config = dict(
    n_layer=11,
    head_dim=64,
    init_std_up=0.0173,
    optimizer='muon',
    beta1=0.95,
    weight_decay=0.017,
    schedule='wsd',
    steps=8362,
    dataset='wikipedia_en',
)
MLP neurons of a small language model. Each row is named by its layer, matrix (up: input weights) and neuron, and shows model dimensions 0-63. Each number is 50 + 15 x the weight over its row's rms, rounded and kept within 0 to 99.
Before each neuron's rows, "fires after" lists the tokens most often just before its 100 highest values on Wikipedia text that the model never trained on.

fires after: " and", ".", " ", " that"
L4.up302:26 55 44 42 67 21 63 52 66 61 47 28 45 48 39 40 47 47 27 43 08 61 73 47 57 48 48 31 72 36 41 54 32 60 31 47 42 49 62 48 24 27 07 48 42 53 52 50 65 28 52 50 66 55 38 38 52 43 68 49 37 41 56 32

fires after: " ", " Z", " |"
L4.up2380:82 28 45 56 62 65 26 64 32 47 62 68 44 72 30 38 65 34 35 36 66 37 36 67 52 45 48 75 49 27 44 65 54 60 53 36 31 46 45 58 43 33 41 56 56 65 32 53 60 37 44 78 69 51 58 66 33 61 28 46 57 72 66 46

fires after: "20", "19", " the", " of"
L4.up49:45 50 53 26 47 59 31 43 56 67 43 55 62 77 32 36 66 40 51 53 75 52 34 41 54 35 53 40 54 36 56 53 59 43 52 48 17 58 38 31 64 34 79 43 60 67 38 54 40 52 50 39 74 55 23 41 48 58 43 38 43 56 18 58

fires after: "19", "==", "18", " was", " the", "20"
L4.up1549:53 42 61 76 68 64 31 54 72 67 65 36 33 40 41 47 29 57 60 79 72 22 64 49 59 28 49 36 34 46 52 61 77 36 55 50 45 42 18 63 54 42 37 18 53 50 35 33 54 45 44 47 56 33 45 56 58 41 37 73 59 67 22 66

fires after: "19", "20", "18", " ft", "17", "11"
L4.up1418:49 60 46 57 42 55 37 41 73 47 53 67 20 56 40 27 56 50 61 19 25 50 50 66 76 55 72 36 62 52 44 64 64 39 26 66 53 38 44 57 48 43 25 30 42 57 51 48 40 59 46 50 53 38 48 52 50 31 21 58 38 39 31 39

fires after: " |", " date", "2", " (", "1"
L4.up656:72 44 50 57 70 38 50 60 37 26 43 45 38 56 51 56 66 28 47 52 24 40 65 71 42 40 46 64 42 66 50 57 42 46 72 53 67 55 79 69 42 56 89 63 45 46 55 41 29 47 48 41 53 61 65 68 68 59 58 60 57 10 54 44

fires after: " |", " /", " Hornets", ":"
L4.up2373:49 50 52 46 53 65 55 39 75 52 56 63 49 49 66 66 52 55 40 18 60 46 55 79 65 40 83 17 57 44 45 46 63 63 23 49 52 26 70 83 37 53 56 46 43 65 65 36 81 44 56 59 53 41 62 77 59 50 44 52 78 62 36 62

fires after: " ", " on", "\n", "On"
L4.up171:53 62 46 65 25 61 56 60 87 31 46 72 06 54 36 36 45 43 95 29 68 52 51 62 58 60 50 60 66 50 44 39 50 47 58 32 42 55 54 41 45 52 31 40 82 68 36 61 51 34 40 36 67 44 44 46 71 56 56 54 31 48 49 49

fires after: " ", " W", " |", " J", " (", "J"
L4.up308:55 90 30 67 36 31 35 45 48 85 57 33 39 21 49 47 61 59 37 38 52 54 44 53 56 52 48 65 54 62 34 36 55 40 46 66 76 33 47 25 46 30 65 50 42 55 63 51 43 34 03 41 53 64 55 65 48 44 39 38 52 59 59 65

fires after: " |", " ", "2"
L4.up1201:40 16 51 62 43 42 57 58 29 58 59 51 37 44 60 66 34 47 45 43 53 54 50 78 75 52 60 75 30 40 43 41 53 49 67 64 82 37 52 31 29 45 52 54 59 58 69 57 63 42 58 68 46 46 54 65 71 49 30 34 63 28 30 49

fires after: " ", "19", "20", "/", "–", " years"
L4.up2034:67 42 54 45 38 69 71 31 46 61 42 54 43 62 61 36 28 43 25 45 40 33 43 54 63 43 62 48 32 85 38 39 55 37 30 37 62 48 49 27 36 59 35 44 43 30 36 42 62 47 41 49 58 58 37 53 58 75 38 42 23 26 59 59

fires after: " ", " |", "'s"
L4.up404:47 59 72 68 37 24 40 68 57 55 80 57 51 39 66 51 29 16 74 71 57 43 54 46 22 53 65 60 63 51 50 35 63 43 65 63 49 36 37 29 53 38 63 44 50 77 42 34 62 46 34 30 59 66 50 74 51 48 36 34 43 51 52 73

fires after: "1", " D", ",", "7", "2"
L4.up1436:60 59 57 61 70 00 67 66 33 44 70 62 87 47 49 58 43 39 30 65 41 51 38 54 62 61 41 78 77 67 58 56 57 58 82 39 85 56 51 41 69 35 47 23 59 78 20 24 57 70 28 27 69 49 51 34 61 66 52 63 27 37 23 35

fires after: " ", " and", "26", "34", "88"
L4.up1765:46 28 54 55 48 49 76 56 46 25 78 40 68 55 49 76 58 42 69 31 65 43 42 36 62 45 51 37 59 68 26 39 42 70 52 54 37 54 40 45 40 53 52 46 65 60 17 37 71 64 33 71 58 45 72 64 87 56 48 50 67 44 50 70

fires after: " |", " ", "0", " a", "1", "2"
L4.up1955:58 34 56 46 68 36 64 56 51 32 42 37 58 77 31 63 38 60 34 58 42 50 36 68 37 42 77 50 48 51 29 41 60 61 34 38 67 74 38 52 33 40 41 49 56 57 49 69 69 56 12 36 57 40 48 56 57 38 57 54 47 20 52 34

fires after: " ", ",", "1", " the", " |"
L4.up1046:70 36 60 63 31 19 40 30 58 39 25 67 57 55 51 66 44 54 37 38 53 17 40 79 79 63 81 56 48 44 65 75 55 63 28 47 74 42 31 45 47 45 47 56 56 61 42 49 21 47 72 80 29 37 53 47 63 60 31 72 50 54 70 42

fires after: " ", "-", "03"
L4.up1010:60 51 43 39 31 60 71 47 54 73 53 61 41 64 73 51 59 58 63 41 34 48 58 34 52 27 66 50 44 55 66 48 15 46 55 62 58 65 53 37 90 18 43 55 55 37 05 49 57 46 48 32 57 53 44 49 78 43 70 26 48 55 44 37

fires after: " ", " father", " (", " |", " mother"
L4.up993:55 46 42 42 69 41 27 46 57 51 68 64 28 50 45 57 52 21 60 58 74 31 49 22 54 74 59 58 46 66 66 59 21 28 51 48 57 30 43 64 48 58 38 66 40 58 77 54 56 51 38 42 18 32 31 56 54 74 59 40 40 29 36 45

fires after: " ", "–", " ("
L4.up1500:46 67 86 63 54 46 65 56 56 53 78 51 55 49 65 68 57 66 50 49 58 41 55 43 66 32 53 67 60 60 52 65 68 51 49 32 45 37 40 71 35 38 58 57 53 38 48 43 82 39 42 29 41 40 57 71 96 68 49 26 46 49 70 29

fires after: " the", "'s", " The", "19", " his"
L4.up2516:46 79 41 52 43 58 60 49 40 44 54 47 63 35 37 51 31 80 54 65 42 60 39 19 37 71 20 48 59 18 52 54 62 35 66 39 40 56 63 68 49 64 46 78 37 68 47 76 70 26 46 31 76 80 32 40 56 56 24 60 64 46 29 60

fires after: "20", "19", "18"
L4.up338:56 76 72 54 62 44 33 58 49 81 27 41 46 45 21 57 50 53 54 56 23 27 26 46 51 48 34 43 44 63 51 36 72 60 28 65 52 58 46 44 75 49 30 59 72 42 36 50 67 65 21 54 53 45 45 54 66 57 39 51 45 52 40 28

fires after: " ", "′", " |"
L4.up1869:53 91 34 50 49 39 85 24 29 62 58 28 49 59 41 77 54 61 55 40 56 40 40 30 59 41 58 59 70 48 16 38 50 40 69 06 49 19 50 53 57 54 51 65 61 47 47 31 43 61 36 26 85 58 60 34 49 43 40 87 87 48 44 63

fires after: " ", "20", "|", "19"
L4.up1754:32 40 28 22 30 73 82 56 80 42 45 54 73 69 57 30 55 30 61 61 66 57 64 90 33 57 50 28 55 67 49 50 64 48 69 57 51 49 35 56 59 54 42 37 56 46 56 48 67 78 45 59 54 74 47 74 49 49 38 61 55 43 65 60

fires after: " the", "'s", " his", " |"
L4.up1169:87 28 54 37 57 54 73 60 72 27 41 62 60 24 41 48 61 34 54 41 54 56 52 64 31 72 25 49 45 54 56 43 37 43 37 37 66 47 31 58 52 46 43 71 70 50 39 41 41 42 49 60 62 73 40 63 57 71 38 43 37 90 46 47

fires after: " ", " |", " ("
L4.up77:50 32 48 61 44 57 52 30 36 52 46 37 02 52 66 52 77 45 66 38 46 57 52 32 13 61 56 44 71 67 52 63 53 47 53 48 62 49 39 28 57 54 71 45 82 27 13 76 44 36 74 38 58 67 72 65 75 60 36 63 45 48 38 38

fires after: "|", " /", " |", "1", " "
L4.up1795:67 42 54 43 17 57 89 49 57 48 60 60 50 56 61 53 39 47 63 55 54 66 63 39 61 42 69 12 41 49 34 48 40 57 29 41 44 60 53 32 59 53 18 44 42 97 29 51 69 50 61 62 72 90 56 62 70 62 77 54 55 42 48 36

fires after: " |", " ", "-", "|"
L4.up906:63 43 74 45 60 50 58 45 35 54 69 38 46 30 51 18 92 40 58 40 60 46 31 43 68 39 38 51 29 54 27 65 51 50 47 46 55 27 60 54 37 31 30 43 08 35 42 74 50 50 64 73 64 46 44 66 17 69 59 67 79 37 37 61

fires after: "20", "19", " well", ",", " |"
L4.up1126:99 64 39 65 73 84 48 28 37 34 43 38 31 40 38 48 09 57 60 64 52 54 48 82 48 53 44 55 38 64 67 51 44 43 29 56 26 64 38 61 71 39 51 21 46 42 57 69 51 68 47 40 71 68 56 50 50 23 61 66 64 47 75 51

fires after: " ", " |", " and", " for", " of", " ("
L4.up2369:41 56 20 61 63 61 51 49 25 35 75 38 32 55 59 54 58 35 51 45 40 34 28 85 50 88 32 30 61 22 43 42 54 67 52 60 60 40 68 42 28 53 42 34 46 40 68 52 78 21 35 87 58 61 31 68 43 72 48 48 43 62 40 49

fires after: " |", "|", " Pos", ";", ".", " Team"
L4.up2431:43 69 55 72 46 51 34 56 45 49 45 33 27 24 49 31 68 43 53 47 12 51 41 58 55 48 50 31 43 72 64 31 66 52 56 71 43 42 63 32 79 69 48 56 51 61 52 62 22 19 47 66 76 13 72 63 64 62 18 30 55 57 58 48

fires after: ".", " |", "1", " No"
L4.up790:38 61 61 52 64 58 37 71 39 31 60 42 39 54 69 23 60 36 33 38 59 46 49 74 64 51 30 47 72 48 59 48 45 33 50 78 33 64 71 69 44 38 78 70 31 21 70 54 24 37 87 47 56 47 56 52 56 39 52 50 31 02 29 21

fires after: " ", " |", " ("
L4.up396:46 32 54 65 77 46 40 38 46 27 73 61 74 42 16 80 37 78 43 54 46 26 52 71 50 41 32 52 36 48 55 38 70 62 36 55 71 40 72 51 51 28 40 37 48 44 43 67 64 53 63 53 48 25 66 47 52 20 54 35 21 40 52 52

fires after: "10", "19", " |", "12", "20"
L4.up1285:36 40 70 51 45 82 57 29 43 57 34 45 58 31 82 50 47 26 40 53 50 48 74 63 53 56 54 44 25 35 44 64 58 32 53 50 52 70 38 59 61 44 45 63 46 70 42 63 54 47 38 35 50 32 57 52 46 51 73 67 37 56 55 67

fires after: " ", " |", " was", ")", "–"
L4.up1753:31 63 53 79 62 50 61 46 60 46 35 31 66 52 47 54 59 49 47 47 43 37 53 65 59 45 49 58 40 41 48 30 69 12 32 43 61 30 54 66 58 54 34 48 63 43 75 40 36 33 32 57 36 48 25 49 35 51 49 54 48 74 33 47

fires after: " ", "I"
L4.up1868:50 55 55 28 46 61 57 61 40 52 42 61 11 43 35 62 53 20 70 54 79 27 62 40 54 41 42 32 58 41 42 59 71 23 40 56 71 63 47 64 94 58 47 82 71 55 37 50 79 49 34 41 42 32 56 72 64 53 36 35 52 60 53 22

fires after: ",", " a", " and", "."
L4.up1174:67 52 47 29 48 20 63 20 49 45 49 42 31 54 52 59 72 65 21 72 46 42 78 64 25 58 50 35 63 44 50 46 37 49 49 67 57 40 45 42 45 51 42 75 58 44 31 52 32 38 31 37 49 59 57 64 33 56 58 62 51 53 44 34

fires after: " |", " ", "20", "|", ":"
L4.up2015:70 54 41 36 50 60 68 40 40 82 24 55 44 70 60 45 47 60 35 42 78 33 30 59 46 47 51 17 63 56 50 38 44 37 34 43 49 43 45 53 60 44 41 52 60 51 65 48 75 46 12 66 43 65 29 62 39 72 38 68 52 48 37 71

fires after: " ", "|", "-"
L4.up1144:40 37 49 40 26 79 91 39 62 25 72 36 44 65 42 78 26 46 52 61 50 44 64 45 30 49 74 40 51 39 15 54 34 62 48 27 36 43 94 25 41 67 37 34 48 34 54 66 63 52 46 71 65 51 58 66 63 57 57 50 38 81 47 62